config = dict(
    hidden_size=256,
    init='normal',
    learning_rate=0.00171,
    lr_head=0.0078,
    warmup_steps=539,
    decay_shape='pow',
    max_steps=6559,
)
MLP neurons of a small language model. Each row is named by its layer, matrix (gate and up: input weights) and neuron, and shows model dimensions 0-95. Each number is 200 + 20 x the weight over its row's rms, rounded and kept within 0 to 999. A neuron's up and down rows have the sign that makes its largest values positive.
After each neuron's rows, "fires after" lists the tokens most often just before its 100 highest values on Wikipedia text that the model never trained on.

L7.gate700,205,166,196,226,201,210,222,182,216,160,184,208,202,231,185,192,209,209,201,182,195,222,216,185,232,208,188,229,189,166,256,181,184,205,169,193,176,212,212,203,174,203,186,213,177,178,196,224,207,205,180,201,197,194,156,193,202,207,217,202,202,173,210,213,183,212,193,202,205,224,209,222,197,184,195,187,202,198,180,204,185,207,209,181,209,208,182,193,222,191,210,212,175,177,194,176
L7.up700,199,232,227,174,210,200,197,206,216,183,181,181,224,180,242,228,217,202,207,194,177,215,197,249,200,201,196,223,225,218,210,197,213,195,210,219,170,218,208,196,180,194,185,192,193,187,189,192,234,197,224,205,190,225,177,172,172,238,223,161,180,184,199,190,185,185,178,176,185,193,171,213,179,201,185,181,209,207,174,216,221,211,243,187,206,237,173,173,213,224,163,181,207,190,227,221
fires after: " j", " J", " P", " em", " F"

L7.gate392,187,174,202,209,208,189,223,173,217,179,214,157,227,177,179,238,206,215,193,173,208,172,214,181,189,211,172,141,222,202,251,210,207,220,204,177,173,214,175,190,179,192,230,201,199,177,209,176,201,161,203,168,227,151,164,154,251,208,191,208,204,227,185,228,215,184,200,211,180,187,224,222,211,185,198,197,193,209,199,221,181,217,228,201,177,235,198,181,199,188,212,217,176,202,190,184
L7.up392,214,193,199,179,219,174,181,167,189,171,195,196,179,192,209,231,190,205,204,226,169,205,201,185,206,211,184,209,197,203,211,193,204,229,210,223,226,195,195,166,200,165,199,195,209,191,203,193,241,207,170,196,224,206,166,193,190,158,211,221,157,215,225,204,186,220,219,162,167,197,241,194,227,189,200,213,202,192,205,155,205,221,211,181,217,162,184,178,180,182,217,178,208,208,202,210
fires after: " Par", "ar", "l", " Ear", "r"

L6.gate132,164,192,203,222,180,203,227,210,225,179,232,179,162,185,215,216,192,203,227,177,176,192,227,193,203,185,191,211,215,211,246,218,163,231,211,183,184,215,213,212,213,214,227,186,221,200,180,202,197,239,172,180,196,229,197,225,197,198,211,211,192,194,218,218,200,162,243,210,185,200,191,189,209,201,215,244,196,195,206,237,204,223,213,186,199,209,184,164,195,184,188,199,181,213,164,165
L6.up132,206,187,206,213,225,223,202,187,210,200,173,209,153,209,181,200,211,237,216,228,220,222,195,198,208,213,179,226,198,191,200,198,226,188,215,194,189,183,188,204,208,184,185,225,202,244,168,201,181,166,173,186,216,191,162,181,192,203,229,202,142,170,193,207,206,214,213,221,246,191,209,193,190,199,194,199,224,215,198,160,187,203,185,189,209,186,225,189,220,194,190,189,192,192,174,193
fires after: " F", "F", "E", "U", " (P"

L4.gate74,207,192,228,223,226,189,239,189,213,236,164,185,173,169,207,209,230,210,188,209,184,195,173,202,215,225,193,216,222,198,202,227,160,211,198,209,200,201,176,192,201,219,191,206,215,233,214,215,193,204,210,196,212,166,207,212,200,219,194,253,194,185,216,208,173,206,230,141,194,203,207,188,190,182,185,180,195,189,190,193,200,194,152,206,192,215,226,192,206,208,186,162,172,204,201,228
L4.up74,236,184,202,203,233,232,235,222,152,155,183,208,178,182,237,189,220,230,176,195,210,185,168,193,195,187,206,201,174,219,194,240,190,186,218,230,161,225,206,187,156,165,168,178,210,245,198,192,244,189,200,229,202,216,193,216,193,192,150,213,203,187,226,202,230,212,153,206,190,237,220,221,188,233,211,207,187,176,177,204,190,179,193,208,220,213,202,181,220,219,216,213,224,174,191,209
fires after: " Y", " K", " D", " V", " J"

L6.gate595,217,181,201,216,223,218,197,187,209,207,231,164,205,159,219,256,184,204,166,182,252,205,190,224,208,210,181,207,192,197,227,193,182,212,244,186,214,201,218,165,181,220,194,205,212,187,212,214,211,206,185,224,228,193,159,189,185,207,234,201,213,211,216,198,192,187,197,158,200,207,196,181,234,176,191,187,203,210,197,195,217,181,226,200,182,185,193,181,156,196,184,194,194,186,200,201
L6.up595,207,190,207,208,167,196,215,231,196,217,192,196,231,248,220,174,174,182,211,202,188,181,232,216,226,151,210,237,149,199,192,187,192,184,158,190,194,179,168,187,198,209,193,206,188,177,206,211,197,198,217,195,155,209,218,205,226,185,200,187,178,206,210,199,199,166,194,186,222,208,164,196,208,217,184,221,177,230,195,211,233,218,216,215,165,206,182,235,175,193,192,221,187,179,220,171
fires after: " In", " in", "S", " Al", "In", "h"

L7.gate513,228,199,221,195,195,156,196,241,206,195,224,226,215,205,212,231,195,192,206,185,196,210,156,172,205,155,189,195,175,224,210,198,220,219,242,198,195,187,170,224,247,182,202,233,234,189,209,226,189,207,221,254,223,190,229,167,207,186,173,214,186,224,227,236,176,215,209,187,213,239,179,161,177,190,191,199,188,245,200,170,231,186,217,204,221,207,205,191,181,204,178,177,231,180,200,237
L7.up513,182,195,211,174,227,191,192,224,180,174,216,186,166,204,197,202,229,223,225,204,179,211,182,207,163,193,196,185,206,198,233,205,183,207,192,180,219,183,191,182,187,203,195,239,157,208,183,206,204,214,211,227,207,207,195,193,218,173,186,194,180,225,200,204,165,191,218,232,216,204,208,206,198,215,198,162,218,180,216,201,189,166,211,162,213,201,235,229,207,196,234,175,216,189,219,194
fires after: " s", "ar", " the", "M", " M", " is"

L7.gate671,194,190,198,220,196,212,200,184,227,217,196,184,216,222,230,208,173,185,204,180,201,190,202,193,183,227,179,212,199,179,235,190,192,208,198,206,164,234,187,193,230,235,221,157,187,174,214,228,215,152,166,196,192,146,223,188,207,224,215,235,194,195,208,216,160,171,208,196,216,219,190,174,175,158,218,217,196,235,206,225,220,176,201,197,198,188,217,163,182,203,184,171,195,212,195,208
L7.up671,158,208,195,220,198,192,176,194,189,195,189,170,210,219,197,247,174,189,175,169,213,206,185,207,175,180,197,196,194,197,214,219,202,192,190,210,205,196,191,204,210,201,224,197,202,224,221,216,207,215,209,201,225,200,179,205,212,179,190,198,218,235,252,209,168,204,214,212,227,184,220,198,213,213,203,206,204,194,209,190,189,176,203,201,188,215,190,214,201,207,195,160,219,201,201,201
fires after: " R", " M", "M", "pr", " Sw", "m"

L6.gate137,207,169,198,200,215,184,170,174,226,196,182,216,231,155,203,218,216,192,181,222,220,206,199,189,191,207,182,204,196,199,192,177,180,216,183,170,227,221,212,158,196,189,194,211,183,216,183,205,226,179,232,231,224,171,181,176,186,196,224,202,220,222,192,181,190,215,187,212,199,192,214,217,204,187,216,181,202,191,195,227,197,202,230,221,187,208,219,210,198,225,209,196,180,203,197,209
L6.up137,199,218,199,176,191,198,230,221,190,181,205,205,208,247,197,197,201,203,190,218,209,207,221,198,206,195,195,214,200,194,198,172,196,234,216,201,216,209,150,187,219,198,210,193,206,187,198,225,203,196,211,228,241,205,222,161,190,223,196,171,190,196,187,220,224,229,198,228,203,234,202,206,219,201,185,213,191,195,184,187,176,220,173,208,192,175,166,216,202,219,231,202,179,177,200,216
fires after: "b", "d", "r", " Ab", " par", " Par"

L7.gate314,220,180,208,202,223,215,208,193,163,145,170,197,202,197,227,187,210,139,225,199,214,214,227,209,214,182,198,204,183,185,209,244,145,190,204,180,214,198,231,205,200,188,192,183,213,240,185,218,196,247,180,182,195,203,162,165,214,204,206,202,172,167,209,145,200,192,183,186,176,197,184,238,182,206,220,223,216,207,210,197,179,209,201,192,207,243,197,191,184,208,178,191,155,196,195,212
L7.up314,215,184,194,230,184,196,266,219,229,168,179,189,181,185,207,200,205,181,214,185,206,236,184,206,196,190,188,214,198,209,232,229,209,172,185,199,201,212,225,192,185,234,160,196,182,231,191,201,221,221,177,242,203,208,196,199,167,200,202,182,220,157,203,212,192,210,215,172,198,189,185,235,215,173,194,222,196,164,191,190,236,226,219,217,216,184,202,193,224,197,212,215,193,175,203,214
fires after: " J", "h", " j", " D", "J", " Th"

L7.gate542,226,175,214,227,211,247,230,209,226,174,221,197,211,191,219,232,185,210,167,223,226,199,216,212,235,190,172,219,196,210,234,224,199,185,203,202,173,208,165,195,187,185,203,194,184,171,166,191,212,198,191,222,181,201,165,198,201,184,191,151,179,225,197,176,191,193,194,207,199,216,181,198,236,211,227,175,202,186,187,182,225,202,228,189,199,229,210,254,189,200,217,197,210,226,203,191
L7.up542,212,197,253,199,204,192,225,178,179,216,198,192,207,193,232,212,208,197,205,148,218,180,229,205,210,220,183,230,174,237,185,207,183,176,188,185,214,228,203,186,234,190,201,196,190,197,208,183,191,207,195,218,181,140,198,167,189,168,152,201,209,203,164,217,187,216,217,185,239,215,181,222,253,194,177,176,182,236,170,178,219,200,206,212,170,183,208,217,221,173,179,171,206,212,210,231
fires after: " s", " S", "S", " Al", " Sh", "==S"

L6.gate144,221,196,214,222,243,177,183,189,239,210,199,158,262,170,211,237,187,236,189,198,173,193,227,188,193,180,196,180,194,183,213,183,170,218,248,210,197,217,173,217,211,240,191,183,220,218,213,192,220,158,268,186,227,176,173,200,192,238,206,213,189,193,223,218,185,220,227,190,188,200,165,220,204,220,208,183,207,213,192,219,187,173,216,188,194,220,183,229,181,224,217,198,192,179,187,197
L6.up144,221,192,181,206,188,187,187,198,208,213,200,238,207,224,203,217,220,191,178,179,165,172,225,185,176,183,190,171,191,183,195,236,218,210,202,197,213,186,198,236,194,223,192,197,216,187,240,200,166,231,205,207,205,143,180,166,215,208,206,205,204,200,208,197,186,216,193,247,205,175,186,191,200,187,218,221,181,193,188,179,197,197,179,207,198,198,170,239,172,194,207,174,207,220,194,189
fires after: "ro", "l", " Sl", "lo", "r", "sc"

L6.gate281,221,159,244,209,215,192,196,236,202,194,214,176,210,189,244,209,212,198,200,205,200,231,186,211,209,194,156,199,185,160,198,185,162,204,225,220,201,204,211,207,253,216,207,176,198,217,189,243,208,166,232,201,201,203,200,221,189,201,203,192,204,244,197,177,221,221,223,195,193,192,190,171,194,208,224,208,207,209,161,197,211,212,168,200,194,205,233,235,193,190,186,185,213,191,148,213
L6.up281,185,223,210,193,185,218,199,212,217,178,204,177,145,198,243,210,169,226,209,210,211,209,182,213,166,190,245,171,179,195,177,227,213,198,204,225,176,217,193,168,214,205,231,191,237,183,236,238,205,193,201,209,201,229,192,235,192,207,173,207,238,204,184,213,202,196,168,235,184,184,219,237,204,217,219,209,194,220,164,201,201,197,203,167,218,200,213,190,210,249,222,197,220,198,244,226
fires after: ".", "==", "==C", "s.", ")."

L6.gate201,206,184,238,242,203,195,234,202,235,145,217,197,201,205,245,211,215,180,206,197,173,191,199,226,216,180,171,224,224,210,219,195,191,194,222,172,196,201,190,187,205,182,199,211,218,218,179,194,197,205,206,219,194,187,167,182,174,203,182,197,174,170,234,198,176,227,217,163,179,233,152,233,203,224,190,206,217,183,191,221,200,198,226,190,228,229,224,214,224,199,191,192,216,214,167,224
L6.up201,211,186,194,163,172,206,189,185,196,199,195,169,177,160,222,188,168,203,185,186,181,214,195,195,205,183,191,194,194,174,207,187,156,211,212,168,203,190,154,208,216,180,194,200,220,207,192,199,198,182,211,161,202,174,205,184,214,229,204,220,194,160,169,222,228,220,201,190,189,202,242,214,196,200,199,213,201,185,203,189,181,211,212,227,192,236,184,169,202,179,143,177,171,194,179,214
fires after: " d", " J", " D", " Ch", " j", "j"

L6.gate695,233,209,225,231,180,161,203,217,189,218,213,165,198,175,227,196,217,179,201,203,170,221,194,204,219,177,204,188,200,225,200,223,216,227,192,229,204,208,205,207,214,197,177,190,207,198,241,161,235,194,199,173,196,229,194,228,162,213,205,178,181,186,198,179,205,228,181,185,221,200,170,176,203,193,211,203,177,248,212,195,246,215,184,218,177,209,218,208,195,209,201,218,199,200,166,208
L6.up695,163,200,233,192,178,200,200,230,227,173,226,231,172,225,206,227,205,197,228,176,210,225,228,236,206,201,192,218,151,167,210,208,185,234,199,186,192,198,203,208,198,214,193,231,211,186,184,182,209,179,173,211,198,197,198,235,193,206,222,214,188,263,158,186,197,221,170,214,218,141,218,212,216,219,210,192,178,195,191,167,182,177,187,191,179,201,228,238,170,212,203,223,179,233,185,178
fires after: ".", "s.", "=="

L6.gate308,182,188,206,240,185,170,214,199,191,202,185,194,201,231,205,225,160,197,199,217,198,202,166,224,178,216,181,227,153,204,222,191,190,226,227,205,217,247,222,193,208,204,175,199,178,213,164,243,196,154,197,201,192,192,198,227,243,206,219,224,200,227,210,167,235,190,208,191,236,228,160,216,178,208,182,222,224,173,174,200,193,217,217,168,191,209,190,206,248,209,224,200,204,208,170,207
L6.up308,192,195,178,236,193,190,208,206,199,185,199,192,186,195,219,219,212,202,201,173,198,145,191,240,204,188,195,227,202,195,207,187,186,173,189,210,234,190,200,242,191,219,206,203,224,194,159,194,212,199,197,202,224,207,208,177,180,202,196,172,190,200,196,182,170,202,192,162,192,186,195,228,186,194,194,220,180,193,188,228,201,209,188,176,200,220,222,206,207,173,175,188,199,222,196,177
fires after: " J", " Y", " bec", " (", "J", "ann"